config = dict(
    hidden_size=192,
    positions='rope',
    rope_theta=10000.0,
    tie_word_embeddings=False,
    extras=['capped logits'],
    init='uniform',
    beta1=0.9,
    schedule='cos',
    final_lr_fraction=0.1,
)
MLP neurons of a small language model. Each row is named by its layer, matrix (down: output weights) and neuron, and shows model dimensions 96-159. Each number is 128 + 32 x the weight over its row's rms, rounded and kept within 0 to 255. A neuron's up and down rows have the sign that makes its largest values positive.
Before each neuron's rows, "fires before" lists the tokens most often just after its 100 highest values on Wikipedia text that the model never trained on. A number after a token or word is its count.

fires before: "n" 33, "r" 7, "ne" 6, "h" 4, "ther" 4, "E" 4
L7.down120 [127 123 100 179 159 138 141 165 107 113 151 132 177 121 173 172 124   0 140 142 128 135 146  87 128 117 125 122  96  91 147 140 130 142 105  42 134 102  81 106 152 160 131 104 126 131  78 140 158 130 129 115 130  87 106  51 129 164 129  98  73 145 122 114]

fires before: "ed" 17, "t" 16, "ted" 15, "s" 8, "ge" 6
L15.down485 [101 149 185 136 120 162  83  92 132 132 130  97  87 106 143 137 100 126 136 168 175 144 102 157 162  47 160 198 130 131 159 133 133 170 111 175 129 179 111 128 110 149 156  92 133 114  90  85  74 142 152 126  93 160 129 149  87 173  86 130 140  85 127  87]

fires before: "ed" 33, "e" 15, "ing" 9, ":" 4, "C" 4
L12.down516 [194  94 119 159 103 195 144 178 115 127 176 131 155 122 130 137 148 108 126 174 155 123 130  45  98 102 105  97 147  92 135  63  58 115  88  87 152 169 182 113 173 143  91 139 148 171  61 166 124 147 139 135 168 132 134  68 154 115  97 147 141 147 138  99]

fires before: " |" 30, " |\n" 7, "3" 6, "0" 6, "5" 6
L5.down121 [203 153  94 159 117 154 113 103 151 101 200 154 146 110 131 114 127 193 115 140  95 108 128  82 118 178 138 149 121  80 141 154 128 118 164 106  83 105 136 120  81 171  98 205 143 134 144 115 152 146  69 136 154 150 138 162 100 102  84 156 126 123 115 114]

fires before: "t" 38, "ound" 15, "ch" 14, "m" 10, "r" 6, "ran" 5
L5.down453 [132 143 156 119 116 157 119 106 141 140  73  96 133 143 120  91 153   0 122 133 169 118 123 115 102 131  88 126 111 134 134 122 106 119 104 103 112 131 161 124 175  98 126 184 118  79 133 147  48  76 176 164  87 148 109 117 126 102  86 122 140  95 132 121]

fires before: "n" 31, "per" 9, "ne" 6, "wn" 6, "ther" 5, "ld" 5
L5.down318 [132  74 110 181 153 140 160 158 120 182 174 133 169 126 181 163 167  24 121 118 137 173 156  83 139  82 190 140  84 119 129 131 167 152 117  50  79 135 117 110  93 163 143 112 177 148  80 113 136 112 152 118 138 119 163  76 178 135 115 118 109 123 105  93]

fires before: "ed" 21, "ment" 18, "ing" 13, "ig" 7, "s" 5, " of" 5
L17.down79 [ 54 163 147 146 110  63  82 173 143 123  96 105 107 140 107  98 130 118 155 125  75  98 104 175 155  90 143  83 174 140 116 187 195 110 154 108 117 157 123 176 100  66 140 113 145 119 148 164 133 152 129 102 174 142 121 136  62  83 163 127 111 155 160 121]

fires before: "n" 33, "ne" 6, "per" 6, "wn" 6, "r" 5, "ther" 5
L7.down273 [ 93  92 112 170 170 108 130 106 119 122 189 112 155  98 133 161 162   0 122  89 116 146 158 161 149  92 160 149  63 140 134 130 130 113 140  77 156 103  80 106 167 132 113 160 159 162  99 131 130 123 149  93  88 167  91 120 144 139 113 146  63 119 129 107]

fires before: "rough" 29, "an" 21, "ir" 15, "ough" 6, "r" 6, "ose" 5
L2.down470 [121 182 137 155 123 129 122  72  98 130 144 111 161 109 118 144 105  16  99 134  49 118 129 111 120 174 131 104 118 152 150 166 155  75  76  53 105  65 102 125 153 144  67  80 142 135 138 116 169  88 152 127 100 114  86 139 112 145 109 142 156 119 214 190]

fires before: "t" 13, "ation" 12, "ment" 9, "se" 6, "ations" 5, "ig" 5
L21.down230 [124 199 103 104  80  81 137 130 109  83 145 100  78 167 143 116 123  86 154 177 148  88  95 112  79 119 150 121 121 160 126 148 149 143 162 149 143  88 174 141 112 128 157 170 126 149 162 122 175 169 135 145 156 135 120 107  78 135 150 153 132 138 145 113]

fires before: "st" 20, "n" 20, "fer" 14, "d" 9, "v" 7, "t" 7
L2.down252 [108 135 159 156 120 154  78 132 179 119  66 163 144 114 126  99  89   0 141 165 121 130 153 129 134 143 111 153 110  86 153 130 162 117 149 176 123  94 124 114  93 157 153 175 126 206 117  98 145 137 170 130  78 135  82 140 101 181 109 108 159 145 148 124]

fires before: "ed" 46, "ted" 13, "ing" 7, "es" 6, "e" 4, "s" 4
L21.down234 [162 130  96 175  82 133  99 153 130 139 140 102 141 166  98  91 111 192  91 163 122 114 113  89  96 117 168 105 106 103 104  74 133 115  71  53 119 172 132 146  86 126 129 120 115 111  90 143 178 185 103 107 128 128  70 112 105 132 210 124 100 146 129  79]

fires before: "ing" 27, "ed" 16, "or" 15, "t" 6, "ts" 6, "s" 4
L8.down525 [ 37 188 168 178 136 151 122 112  71 136 130 150 127 105 132 108 132 128 139 106 150 112  99 134 162 117 106 128 130 187 116 183 152 145 164 157 108 146  86 108 151  88  97 137 150 105 160  95 140 115  76 144 130 148 151 139  99 115 152 188 157 111 159 125]

fires before: "5" 13, "7" 9, "8" 9, "6" 9, "3" 6, "4" 6
L21.down556 [112 104 132 104 131 188 154 145 115 136 202 105 124 118 117 137 111 207 138 121 143 158  86 119 166 188 135 109 100 157  99 130 164 135 123 132 138 133 154  64 140 124 146 136 124 129 130 168 150 121 148 147 122  95 148 115 129  73  92 119 113 159 133 100]

fires before: "ed" 30, "er" 17, "ury" 8, "s" 6, "o" 6, "ers" 5
L5.down325 [ 33 101 214 139 174 129  96  54 137 121  89 114 130 136 159 168 116  82 111 130 132  96 127 152 140 104 117 155 113 127 113 134 119  70 173 171 151 128  99 124 171 173  80 153 109 143 170  94 120 125 120 110 141 196 106 127 118 167 104 133  97 118 103  87]

fires before: "ing" 22, "y" 13, "tern" 12, "en" 7
L19.down266 [126 164  92 136 127 165 125 124 140 189 130 181 137 116 107 146 132  90 187 126  89 172 152 177  93 109 121 162  92 122 100 147 105 131 148  71 154 155  58 150  95 145  50 121 143 108 167  76 135 154 103 163 105 193 146 124  67  93 159 100 188 142 142  83]

fires before: " |\n" 86
L18.down250 [ 47 127 151 103  96 117 134 109 125 130 178  76 182 113  88 147 164  72 123 139 132  90 120 107 143 137 169 142  59 126  77  53 162 132 136 120 138 158 124 117 156 137  98  84 198 135 176 165 156 172 118 154 200 108 142 101  88 143 114 179 152 181 201 130]

fires before: "1" 24, "2" 17, "0" 14, "6" 5, "3" 5, "14" 5
L17.down564 [105 103 122 114 142 169 179  99 143 164 217 115 208 111 169 124 149 243 133 139 127  35 122 153 151 131 127 141 120 126 127 155 149 152 147 134 115  97 123 108  95 138 135 146 107 129  73  94 144  88  87 147  86 132 125 133  71  99 116 112 127 134 131 157]

fires before: "rough" 26, "an" 24, "ir" 15, "r" 7, "ose" 6, "ough" 6
L8.down479 [168 172  55 161 155  99 122  87 116 172 104 159 130 153 132 154 128  36  71 140  71 129 134 140 147 179  88  87 118 147 111 190 160 108 137  70 134  83 128 137 126 161 100  94 151 134 105  90 115 104 114 148 163 116  58 173  89 145 138 147 161 151 167 171]

fires before: "ed" 30, "e" 13, "ation" 10, "ens" 7, "ing" 6, " |" 4
L7.down473 [152 188 124 117 156 157 149  92 161 137 102  75 109  83 136 117 121  45 142 127  90 180 151 103 142 139 149 194  91 119 139 149 119 136  90  95 149 128 158  96 174  99 171 127 102  66 154 178  62 121 135 145  91 137 103 199 111 154 121 114 163 109 107 120]

fires before: " |" 18, "es" 10, "al" 9, " |\n" 7, "===" 6, "on" 4
L19.down239 [106  83 143  83 113 106 209 104 181 119 228 122 130 175 102  68 124  76 114 134 119 146 140 148 173  72 156 143 153 110 132 114 192 152  98 165 149 105 128 126 142  94  79 122 172  78 107 165 124 159 183 112 194  72 131  91 162 123 128 119 150 103 171 118]

fires before: "y" 24, "ry" 10, "ord" 9, "," 6, "ur" 5, "as" 5
L5.down189 [108 142 171 109 111 138 153 103 137 159 114 104 133 130 116 176 192 102 173  50  37  88  88 117 111 133 121 118  87 112 177 120 175 119 102  84 200 115 125 152 104 149 189 155 116 163  53 126 115 170 139 120 113 163 109 204 158 111 114 179 174 134 117 113]

fires before: "ent" 12, "ep" 12, "ision" 11, "id" 9, "ust" 8, "iv" 7
L2.down191 [136 136 137 137 111 126 144 129  45 107 148 168  89 165 104 151 132 119  90 138 120 108 116 137  91 192  88 116  89 153 104 134 166 164 141 145 105 126 184 132  73 220  78 144 189 128 166 120 150  96 134  91 111 128 117 137 102  97 126 156 107 143 101  96]

fires before: "|" 60, " r" 4
L17.down73 [ 93 159 102 110 144 118 154  94 182  96 127  87 131 125 115  73  89 236 170 143 144 170 126 123 119  84 123 116  91 123 114 133 120 152 137 119 153 182 109 146 118 127 153  81  79 114 139 121 105 146  90 127 157 162  62 106 140 134 124 138 156 103 124 151]

fires before: "5" 15, "6" 14, "1" 13, "0" 11, "9" 10, "4" 9
L21.down357 [134  86 128 122 165 127 116  96 145 125 187 116 142  76 156 117 114 255 149 133 144  65 134 155 156 101 152 130 111 167 110 146 132 157 157 118 149 140  94 111 131 114 167  84 149 165 133 151 147 117 122 141 101 125 122  99 144  52 142 144  95 120 155 135]

fires before: "ed" 25, "ain" 8, "os" 6, "en" 6, "ad" 6
L19.down31 [ 86  89  83  46 106 112 138 120 201  86  66 146  85 191 132 114 115 112 125 136 152 146 170 143 178 123  83 151 134  69 137  96 113 158 151 143 114 117 152 108 176 111 151 120  91 141 118 111 144 146 124 118 124  88  82 176  92 166 138 135 185 162 136  91]

fires before: "ed" 32, "ing" 9, "e" 8, " " 8, " the" 5, "ual" 4
L10.down378 [ 97 122 167 168 168 132 162  88 154 115  93 129  95 135 108 157 154 153 177 116 137 168 164  96  99 157 108 144 101 150 144 119  87 147 137  50  96 161 122 107 145 139 161 170 135 119  88 184 101 120  92 154  75 179  80 167 125 161 189 132 123 127  79 101]

fires before: "ame" 15, "ident" 14, "om" 7, "ome" 7, "a" 7, "i" 6
L11.down390 [113 128  83 117 150 166  99 130 145 162 101 134 149 150 103 123 151 109 155 129 176 130 124 142  95 118 163  92 125 127 114 178 169 143  87 105  65 117  94  91 118 128 158 108 182 127 119 129 139  81 173 168  96 100 154 111 116 118 134 115 177 163  77 167]

fires before: "t" 37, "ound" 15, "ch" 13, "m" 10, "r" 7, "ran" 5
L5.down346 [146 113 117 131  96 116 124 104 168 171 100 156 135  87 147 132 108  28 105 127 157 129 147  44 122  83 158  98 145 163  83 131 140 131 131 134 108  95 137 112 161  72 180 162 138 127 100 113  91  96 108 177  80 112 118  75 120  79 128 172 119 135  92 148]

fires before: "en" 22, "t" 22, "ation" 7, "ed" 5, "ec" 5
L12.down467 [132  68  99 117  91 105 182 128 175 128  77 146 112 153 105 111 140 180 129 124 172  56 121 132 118 116 112 120  95  97  97 125 160  99 170 113 117 130  71  93 140  82 136 132 113 113 129 134 144 177 168 108 133 137  73 118 119  97 142 146  86 166 123 150]

fires before: "t" 34, "ound" 14, "ch" 8, "r" 7, "m" 7, "ran" 5
L3.down486 [130 119 130 165 146 130 124 115 182 151   0 141 124 125 103 128 101   0 111 181 187 122 135  71 144  64 153  90 133 137  59 124 125 124 140 108 149  78 105  99 157 123 118 109 101 138  88  90  94 114 161 170 108  97 169 119 137 142 129 155 115 165 116 135]

fires before: "rough" 28, "an" 21, "ir" 16, "r" 7, "ose" 6, "ough" 6
L2.down552 [130 206 136 134 142 130 122  99 139  96  97  94 155 153 133 156  99 108  85  87  63 144 164 121 146 145 124  91 132 162 139 175 169 102  89  51  78 100 101 114 149 152 104  94 140 151  97 138 168  54 104 145 139  96 125 138  98 171 109 140 175 110 150 186]

fires before: "port" 22, "ame" 15, "a" 12, "om" 9, "ome" 8, "p" 6
L2.down282 [141  93 137 128 148 101 106  94 105 129  44 158 109  89  86 141 131  26 144  97 131 152 141 171  92 132 156 167 100 123 185 148 217 163  96 123 130 121  73  57 133 129 127 142 128 162 132 148 143  92 189 166 105 140 117  86 112 131  97 147 174 155 105 151]

fires before: "st" 16, "d" 13, "v" 9, "c" 9, "du" 7
L3.down272 [104 119 165 141 165 164 107 135 175  96  70 151 147 167 138 116 102   0 156 147 111 133 177 163 101 117 114 113  82 104 128 172 177 162 117 173 141  95 103 119 101 180 170 157 120 201 130 119 119  91 166 136 138 125  92 109 102 134 131 138 154 128 108 142]

fires before: "ed" 32, "ury" 12, "ing" 9, "e" 8, "ame" 8, "a" 8
L2.down279 [ 79 147 133 104 130 148 121  80 121  94 135 126 147 130  99 171 140  30 141 143  93 143 124 165 135 129 141 172  97  82  99 134 152 134 105  82  80 157 106  78 136 150 113 118  98 164 130 154  86 138 110 141 139 161 125 134 121 171 140 163 158 108 103 146]

fires before: "t" 39, "ound" 14, "ch" 11, "m" 11, "r" 7
L7.down551 [148 142 122 133 104 128 126  90 142 175  74 183  75 116 112 147 141   0 146 107 134 103 114  80 112 123  72 100 110 156  94 149 107 117 170 133  93  81 137 155 144 117 162 173 159 123 130 146  58  91 131 205  91 135 106 113 129  97  99 157 132 109 105 127]

fires before: "ing" 21, "tern" 13, "ious" 8, "y" 7, "en" 6, "ur" 4
L19.down87 [ 77 207 106 104 144 110 171 165 182 121 147 170 152  88 108 138 103 213 138  87 106 102 130 150  82 128 134 137 124 110 162 160 166 131 101 119 162 145 115 157  84 140 117 174 110 160 130  95 140 119 131 139  45 169 114 144  84 139 152 155 151 142 114  96]

fires before: "rough" 22, "ir" 14, "an" 14, "ug" 8, "om" 6, "r" 6
L3.down143 [107 186 134 166 119 138  96  86 119 119 130 138 140 113 141 164 105  11 103 118  41 142 147 131 146 202  71 136 132 164 154 169 143  86  88  96 108 103  92 111 128 131  76 108 108 162 146 147 186  60 130 164  90 113  98 136 101 160 122 128 179 116 211 164]